config.toml
hidden_size = 256
num_key_value_heads = 1
norm = "rmsnorm"
attn_scale = 0.125
parallel_block = false
init_std_qkv = 0.0323
init_std_up = 0.0462
init_std_down = 0.0462
learning_rate = 0.00563
lr_head = 0.01
schedule = "wsd"
batch_tokens = 131072
max_seq_len = 256
doc_mask = true
MLP neurons of a small language model. Each row is named by its layer, matrix (gate and up: input weights) and neuron, and shows model dimensions 0-255. Each number is 500 + 50 x the weight over its row's rms, rounded and kept within 0 to 999. Numbers have three digits each. A neuron's up and down rows have the sign that makes its largest values positive.
Before each neuron's rows, "fires on" lists the tokens most often at its 100 highest values on Wikipedia text that the model never trained on. A number after a token or word is its count.

fires on: " " 24, " known" 16, " finished" 9, " played" 6, "born" 4, " scored" 4
L8.gate226:518503493453553414525445566463495572553487549433524502431505489473619507438529469453490443553518468406429567603499464551573524478507390516508402460607492485465525408501520522439483420440537592531552479493457504521554533485613461503489474548533560499527490527504601457551436443479462405561395429487342497522497686373547461491567550538537514484486458492535517528531548528517515561554502483461529491489535529514385471513509430463538478546498445504575494412505492560464515438431507491498490411507497596513477509533547547498549505602472481427551439584506458498522474453505455400468470548489526495550456488501477515500479551424530530446476481479426479539461491486536584540508500551505499548529543572475551461467514462538531455558460566519528447510404512550581432634554437466
L8.up226:523439452432503489528621459522558543579522534505506401557453356506487546527459512406492410456470551540473585512486470466454490486466512526628539542496474550581543487530535468435521476549606536346427516553496528418480496526539434502514530432453606453567497556457484555505414510441504498529496600517528489435565507473537546462570432445484585466466457523467550476518487541493499411485518543597551552508507484437435481513454574444541475535486456559522550532454543492483480481468536480532487450441423555448492522504503460475531518493505430507581593514430539458483407509573498425468517479556492529513423491577516528552401606442436586463552514484493417451547459559558517506500513507459506581494429568592447457464499524470414381481565456468492494470551535517460523543464412614

fires on: "==\n" 25, " ==\n" 19, " " 17, " ===\n" 6, "===\n" 4
L4.gate635:408592468486604570443449517553519375558457558502511506444502463581523430574447510525495436550536541505572425539473537627451474445538569550515515460597538461427497539494541523506447487451449479544588473395418504518551485543519502513427496515502555473504466506408523491452437526530592492566468500437489519548572392526475497477434564421506576439525504480470464499494543462464428508480478503409525472523556533517604478525459471494522448555535459478390505520486573449471458437439508399542515499453482539441590477569468575364593509542469476557529571449466458483495498471492568481519497479523524536545543520599512518456405344412509514556424495527535420527513446534488422449498386477548440575549490532469557494568454509469438454460506481528453505491531570475497527495513550578
L4.up635:504542549469497466476435538558607467474552531467522481451565458443441542474528518533445439514495451465438435502529550429447567375491493506448525567376528520484516505546486505496530459430475456434511465510480425517591542388429536487431485454470440587584490481522392449476562438477462410557505535535546507594497440516434390629514601467496576508541613472494527557444510469507487437575456491535485509483471579491491517472570486538476488492463485531492507568494496499469410515482559519535470388554507505544601552624532540467551521419580436508486487517474605441439484497486513545497522505528504507653478399500483504555541544432521547523525520522456540477454420477560491485487393435471527399522493526466471478508517484439392521545471517468522454581500419401514548467488472588

fires on: " V" 51, " M" 12, " F" 7, " N" 5
L9.gate201:577525545560484494560474548531474499474422453425563494498482558549506510589545419504517497487576540444494533377523500534484478497513520477563438518559476428452557498449585460412481477638466555530405461539518585429422568543471506431513530549519468553438448470552571522595607494557436508466573442491579609495477521559539489607470530489552509399390467493499532510486495513548476579494429457473545465539564451554613469515498431510471530532471500423394538292465533472565490534501466480487449519490429524528446435536528544522573520468578522530513464520509454467490569524561491481593533572545442436502522593504470528456501543504537471471498409475500461534560561522484516531394504530497478478511523464388514515396508410455521498512523506587428519511532506560506465474518541502
L9.up201:426546592548556553482451530470533387496543441566527391575477571493508468537476587507446544448588450417546518596488508544556470398548500519508485546482550459531497558505544626493470519558517522613614585472492499477508531484479476366486559425503453491423377554492484424507425542474485526478546539448508400511515516451476560498512416522497539527517484489450496550503510532516501545542382565532401362521544434560554473542549435448505476491473470482539442473529490611506444466515445553460481446452454512462443496486465503465531558467475498539492583500458524571597626495485432470471437519482486553473504490447453452455541540498501545435564512514577481547440538563512536484539434601469461464482517522404436510521516541413449541531511559601418539539489487502484527487499581567

fires on: " at" 35, "." 21, "," 10, ":" 7, "ot" 5
L7.gate596:438493484466465427518475441475541424610515566442441441562482512463465493460421510491467391433482437460510438568575558474447531547404522452517587507572604397600501403362436470575535505539422569541538494470467514488490479557548598519411555396464505528470471413535499493507482507541516586527480510528572415538504567489508508421463442449460477536528529533489589487484481424447454519439475509440638487515533518427530499420480514497537508446514549497611482625539414563467560552553549439555473564559535507446523580453415475436483547560487572546514583532548513483476539497516558435574542484521411523437546522492458486469505505521528529520484452490571428499451493491473509465499512606518476519514472579517475466535480427515487369545438499509480516469520475503465478591494555524
L7.up596:457484530516476501560389444477514662597576542403421636477579538475499539547473572498527431485586491482592485539458547470417506474435473517528527509523418514617480470438495510566405438452490401451603555536451365509447458390430511536511447473439551473467479546511509550434513468494560581460442553500542491565485627508445504496523530493490478509464498541514444520540471467488481538545450533544444345560534474557482469449528505592530505635554547462587534528549526431435436543477409525467595493463515510512449479569474543531497488509475539525475479493525504550440428535513563480472498551514527438483446505576559517500552523487546549477491489521444502542554518512517487520519450523553518514484564498435492433616505526432486466471517424481566519420624488510465518476474473498

fires on: " |" 59, " " 8, " who" 8
L9.gate153:538477402524427399494471521476468457422530530486503597548557506516437411456559556432563414438418517482558535450490452538538513534514417489498443400533496428525452574518559410504486488493451576503463484489413514536527570497473471485484475540642587564568511562513550547497466446499467428497488575457558515552609579467554457528505497547539491416466404565519389478473473509467534539450586417380502532466495585569439570451457441580526505449505439465491523472426523503505442523471544529547466504532508463560558495514546475503562472475445446566462504478369431572491479505501475453449499630486511523531431517479458472543508505519447497424512472481352483513472439496524416480551475590535420546469461501469427508487460443536479480533438480570575451514491618505519460529539450528
L9.up153:501425509427520453532570504609581460572583506522630546496464438545465526480529524472531528457482508528477514565545460454361545545457454461469493539493557544488509525624447465497527464495440599487473486409546490529519457422502509472549509521477518510630404494458487501536485519499538408438525512464445440587578562517452488473578523476456534488529555440532520535554516537529468447637401512596464510580499526566512471482451522495512586448519514515537461497475550452479575482476606467500520487532521417581549443525554466572433345501542514587500565519458521556491576490503481395551510552475531469486449487491464416480469519451468420568498573482390393512440505464566482520424487527607495497430548434532493546531499537544546477469523558486574471449539499553390522533530510556

fires on: "On" 17, "|" 16, "|---|---|---|---|---|---|\n" 7, " On" 6, " del" 6, " |" 6
L9.gate347:617514545497543445598347526486570552499462468496578478504439556536520414433606489541516474527508459503538489425592440485482505431559485510491550504533528582560524519479455485483502563420465486503511558434476504506542482637479526496523464447533515529585567678445489490503413426578497517501458513447494516602477533485486503478436472554442565432590481433501388499502460578528482498545515560490460559464449558479548503425563463608504437414532525396517480454468494552506601524457595468490500484506577436529516462551516442520487472496472495471528508510463486567547415415475540557520556482549514466602591440539477507542423524585498485529476520382443528491448441514446428507456470562449496508475548495538533528540463487460553528542449497547558478470391473465490408442546545533
L9.up347:460459497609495478540496433452539490514483524531530561517537507481557548528474548508506476497532413492574574453524491538472528476498480572516621446552538479552535500580484405440482454498495510477557473439557524601461499432436516439618443526455486527570454553520629544469428479441466456454500547487525395484483389486441541481480423526494448530494525486545540474509455439583559482505416471507514477537555515559636529576476523611382543550586466454536542484495435467367568492491473517486531567534451520602484497488549490475447458372433601615603503515494523503586464540505452562496481507501586542524460544508569568555481474546523446519493408489501426566475595476468488517499563454538472422493504435492501484535532580457422475462516565498451491517487470570495548628516513502

fires on: " " 28, " Center" 7, "iv" 4, " &" 4, "y" 4, "me" 4
L4.gate144:379420567460570576515510448392550475477467522567562451513444538529436546601501547469544488544521500505447435424494495538409470470467398569486453519492567491464590544447462476482513480588445491491584537450485545482443514492592534521515544524474444595496470519527527499510420504496538573475507424542430489599471588457474503528587551507508460489460504486563501462471465519468516454494436528509544511493553557418528409456507580454433538453456537577496432438539458446435444553516507439424520430504441598555583424525504469544605504414426409509421523542425517496526547497448524490519477555548568373576575496429406532480516472522527491543533518471493502436588518408523568506479455509585493512529497546469482512525448391411530417501519444498513518398585461550504469513534532429
L4.up144:485573397456556478584591427597533596474407389491474475551553534487484509461529523590558515592532537389483498573613571545527556560529429513516520510488455514504546504496523573555536486440442439340510562438513605503509464429436522426525522516519423483447461453450520492471546423524544373535452561511492511552488484433547489479456438493422508532577478542478499490508534502503493523548501486479430553598424497455541543418529457506485461465544524595581437493454403553542565515531465590474469452492508559500583488426532427478453456516412570400512515513500489493556492480462514505510467529527542463520526480531483476524584467596506564478474484458420455453446505514510486405508461490560524494479433469498578573547548420574445451460429561475591540504476457565530564502458465553

fires on: " V" 48, " Ch" 12, "V" 7, " M" 7, " v" 5
L9.gate15:517492537502435516628463464569491541459559552474480461546446495491520457465459509466445469516358556578513471385438567438400445406466453460558561475471639429472453579480495535476592441538468537502491556536520532531540515523490498508558530515482440551475469528474538430544523542455492460574522442479487573480584478582448489502526499431562558482436417438427425617524469522588491534441493590374524476546440495509517448420491461561565546544474430497448560496534521514527510491522497519474546440543490534510422483535469542521608554389504490493555430506616503441493455415455487467473522504475506454541524513493522458447602572523487526444509494521472414511536594551533513478581479543513476464504606543489457500413518496389533498611508490508445424519526520473429521397566474511
L9.up15:557552501521534480620545528556513511505481521421525562505576501443530431472375468553590565494439457567471451503524455557463432447431566554549427529387537502498458525472441435489452557618538520547507421525516574519513523540412552464469553539476546551485483515460498430501376575521408536538619536513515439457509498511510456474488518502419519451534461401563551504482513459522595534490479571532501481613501519500510525330423427555523460487533468468545510460514542470529453464435577498441453482594499449478528448407529530538531387572571467585525530552503518559543574475450534452488537498532533516388483496457533445475579473508591539420614514449529520400545530459499469461444487481518443426483510468544422519548546524455459505574450463476452462536475540444519509471498475506

fires on: " " 95
L8.gate538:472501486583455453442481470444533444445589537446544438535511510594527467570482505482524441528482487442482485424421508551519513519515542615525566551526542435470496586492450482559473500472481440601547485530487513454438551478510604501549558450472482536534517450477499529594446483552599488578532556451518518465508484448549492465416473467487476410508465574479561491457536462526496452389452394540487523445499593455517505419552489490508560501415516551531492510565457465407477571559522511440412428446404541464568452522449475476601539518496465387564528475465490414580556482445568497545447577477506576590565589457394531492433511478508538430461426436525443448515487510457398500593481423513519515544543466526451536578463463497509504470561490532459478548642504467595475529541540429
L8.up538:455478426448485533475499511393565489560460470519533487512472486469475548482544610462418387554521586543495585528525481524560402523552568443410553566404476586458494434577491597466443576447490491479427528413570511511560554454541592515470479421477449550517577496552534499554538432600505482533446507501477441534580411461483538464535530414454442614417500562481482578569546506552502605545482471538553483568566506481626523434549520580488475560453589536476523445530533462525535523459501459536481520465442493500510475548551558522484515429559486450425577551476578476456543478546595461623488592518538508485519497511447528530539510509516485523540505500563522586436577419476478418568585514565473481495526526518439534399528493497483459486574518466457480492487479485504554513560564559

fires on: "," 27, " and" 13, "." 6, " while" 6, " had" 4, " after" 4
L5.gate510:484463494539511419581457449493516588549491467511445532636516531507508477533412563463480531450505530505504556607528450494449469573474482484519518426429516492425448504496393425547417569514474540531458424451492543569539514483542483506494513462529443489495636591516490527390594524508537442478457599513567506512478460585474508567506513499592501537497496431557584502532400542479466525501481501393552441543390510418471484502436569585519564449541573520524430609523494538489491564496551479535549407473476472520519464590449458500565446522492509546600519537511486509484457461529522525564501591526500530582542502465554445493504512464411560551479421425503513555435542507537524454487441460465522520563458508457445538574521554457399420503481393449537518400436527476580537422399464468
L5.up510:443477512454482492500460485515438503523509506464464636543546483497553491428509478510523464367580539499459500505571424527482519470400429516553368448457459546564446429551501571504463566444521446566597525422489494478474492434494502461410482569392476447464487485557410491449509501448469515589472496493565472572472483435424506566546503492515463620516571450519484425535497459437510454563565430481538508502558494548538497516484532543479468497493448616587575488427492494517482516484526562587536550499611454567497510514495434502574485523401506465525497595560484532492503514533580574501475466543585553561539518547486414437504495610592627505535528513466541496536482557541461546461517536456522533531509507494584484571472549575372391517441551509456498445462421505429475421542531483

fires on: " f" 31, " t" 17, " |" 8, "-" 6, "-t" 5, " " 4
L7.gate256:521462500518512504456363539499484449461584551450572538515486480433496458494529463502482477491465391479502471488431433557543501392523400435531488515545505443443494485490540539457563411492464473574457593495485521422385424542465578451505538460550517568541433520433460480556446545464425531450525445497542526370584518502497441468408418505486507455527477507440548550530452500520489436529495564592560567511428396461517513470473492547534536557566533443488461515543530513502443515408426480428469513514504551527503564527501494507500508547469520439481505511539536381506564533588627540580549498519416525592403509401525520486427520435513464568539496467473518568536582532416432448472488504508502547510569445467513552446467511375512453601488516495520485511607489602516508544600464435
L7.up256:491589513446437471420542585435454436572504591544577587544539472513518485489579534454451505504449532499514521473465460587414410419476535447473483502466556496519465521568587451468482508419527447560527407446544460508452454559377484535595562450550468498545495532448523494505510428528495527449509567405530574490638496441554476549496448550438521486542522488577491461527487475543522484500555422538453525455536500521520496478561442554498443514535429423515424417526420482553590474440500442494475531543539484443466540497504560575513382425440383426568573627441451574417490539550584512470430579516557461471483525497487472448438602510499518489480503555483494461499508471521457530482432539520470487449508582392525514499500458610532520492489506508465474458580542486547471548571528599

fires on: " " 98
L5.gate675:521503565485489550535449543557569424467451532436433543505530528494451414470447576533401458508471428424599545508460456523417401407536496585545514570437552496484477538531493590500472565422582469528549454460467462488411454564548584518493458465443474532404519540534502571452401529502526503524460508635447546443493449509440460489446544543551537380465513550468387488484508465601527482467504482434523540507506458474381567430488481590509513473435524482476457509492554463477431416474507484507509399437460626454577506497406458485522530551476470487516519428591497443476516547556521528487376503524551530531457479484386497425470527472466497441479504576496518563455473435510517476518577492578482545465499506454499511618480507413502521521543486409493491501514536504571426567516560574
L5.up675:476431541466557495617467546507601550478482383494489459548468490469457453556486535518568525467517436393508443537451536501512419457574498380461393470591516512616503489546495466625426557493438505541502511474531524390542558514446543492595524526550436465545466418383455472523533487546458484555489463435403500540463411496446466523536461504569406449420413586507593413553515540477476452462537436467498517595575476451560527466438522523517436502518480495491502543566551456541457476583450526554501510493433444556531475496408414433491561454523419479585498509584496524430503544512517454479538527506508542440396476550472540446438483506439471500491494420549513615490510506592573481596494609466507502538523518498591496533525508478454469483553443472478507516527550445529505464496525484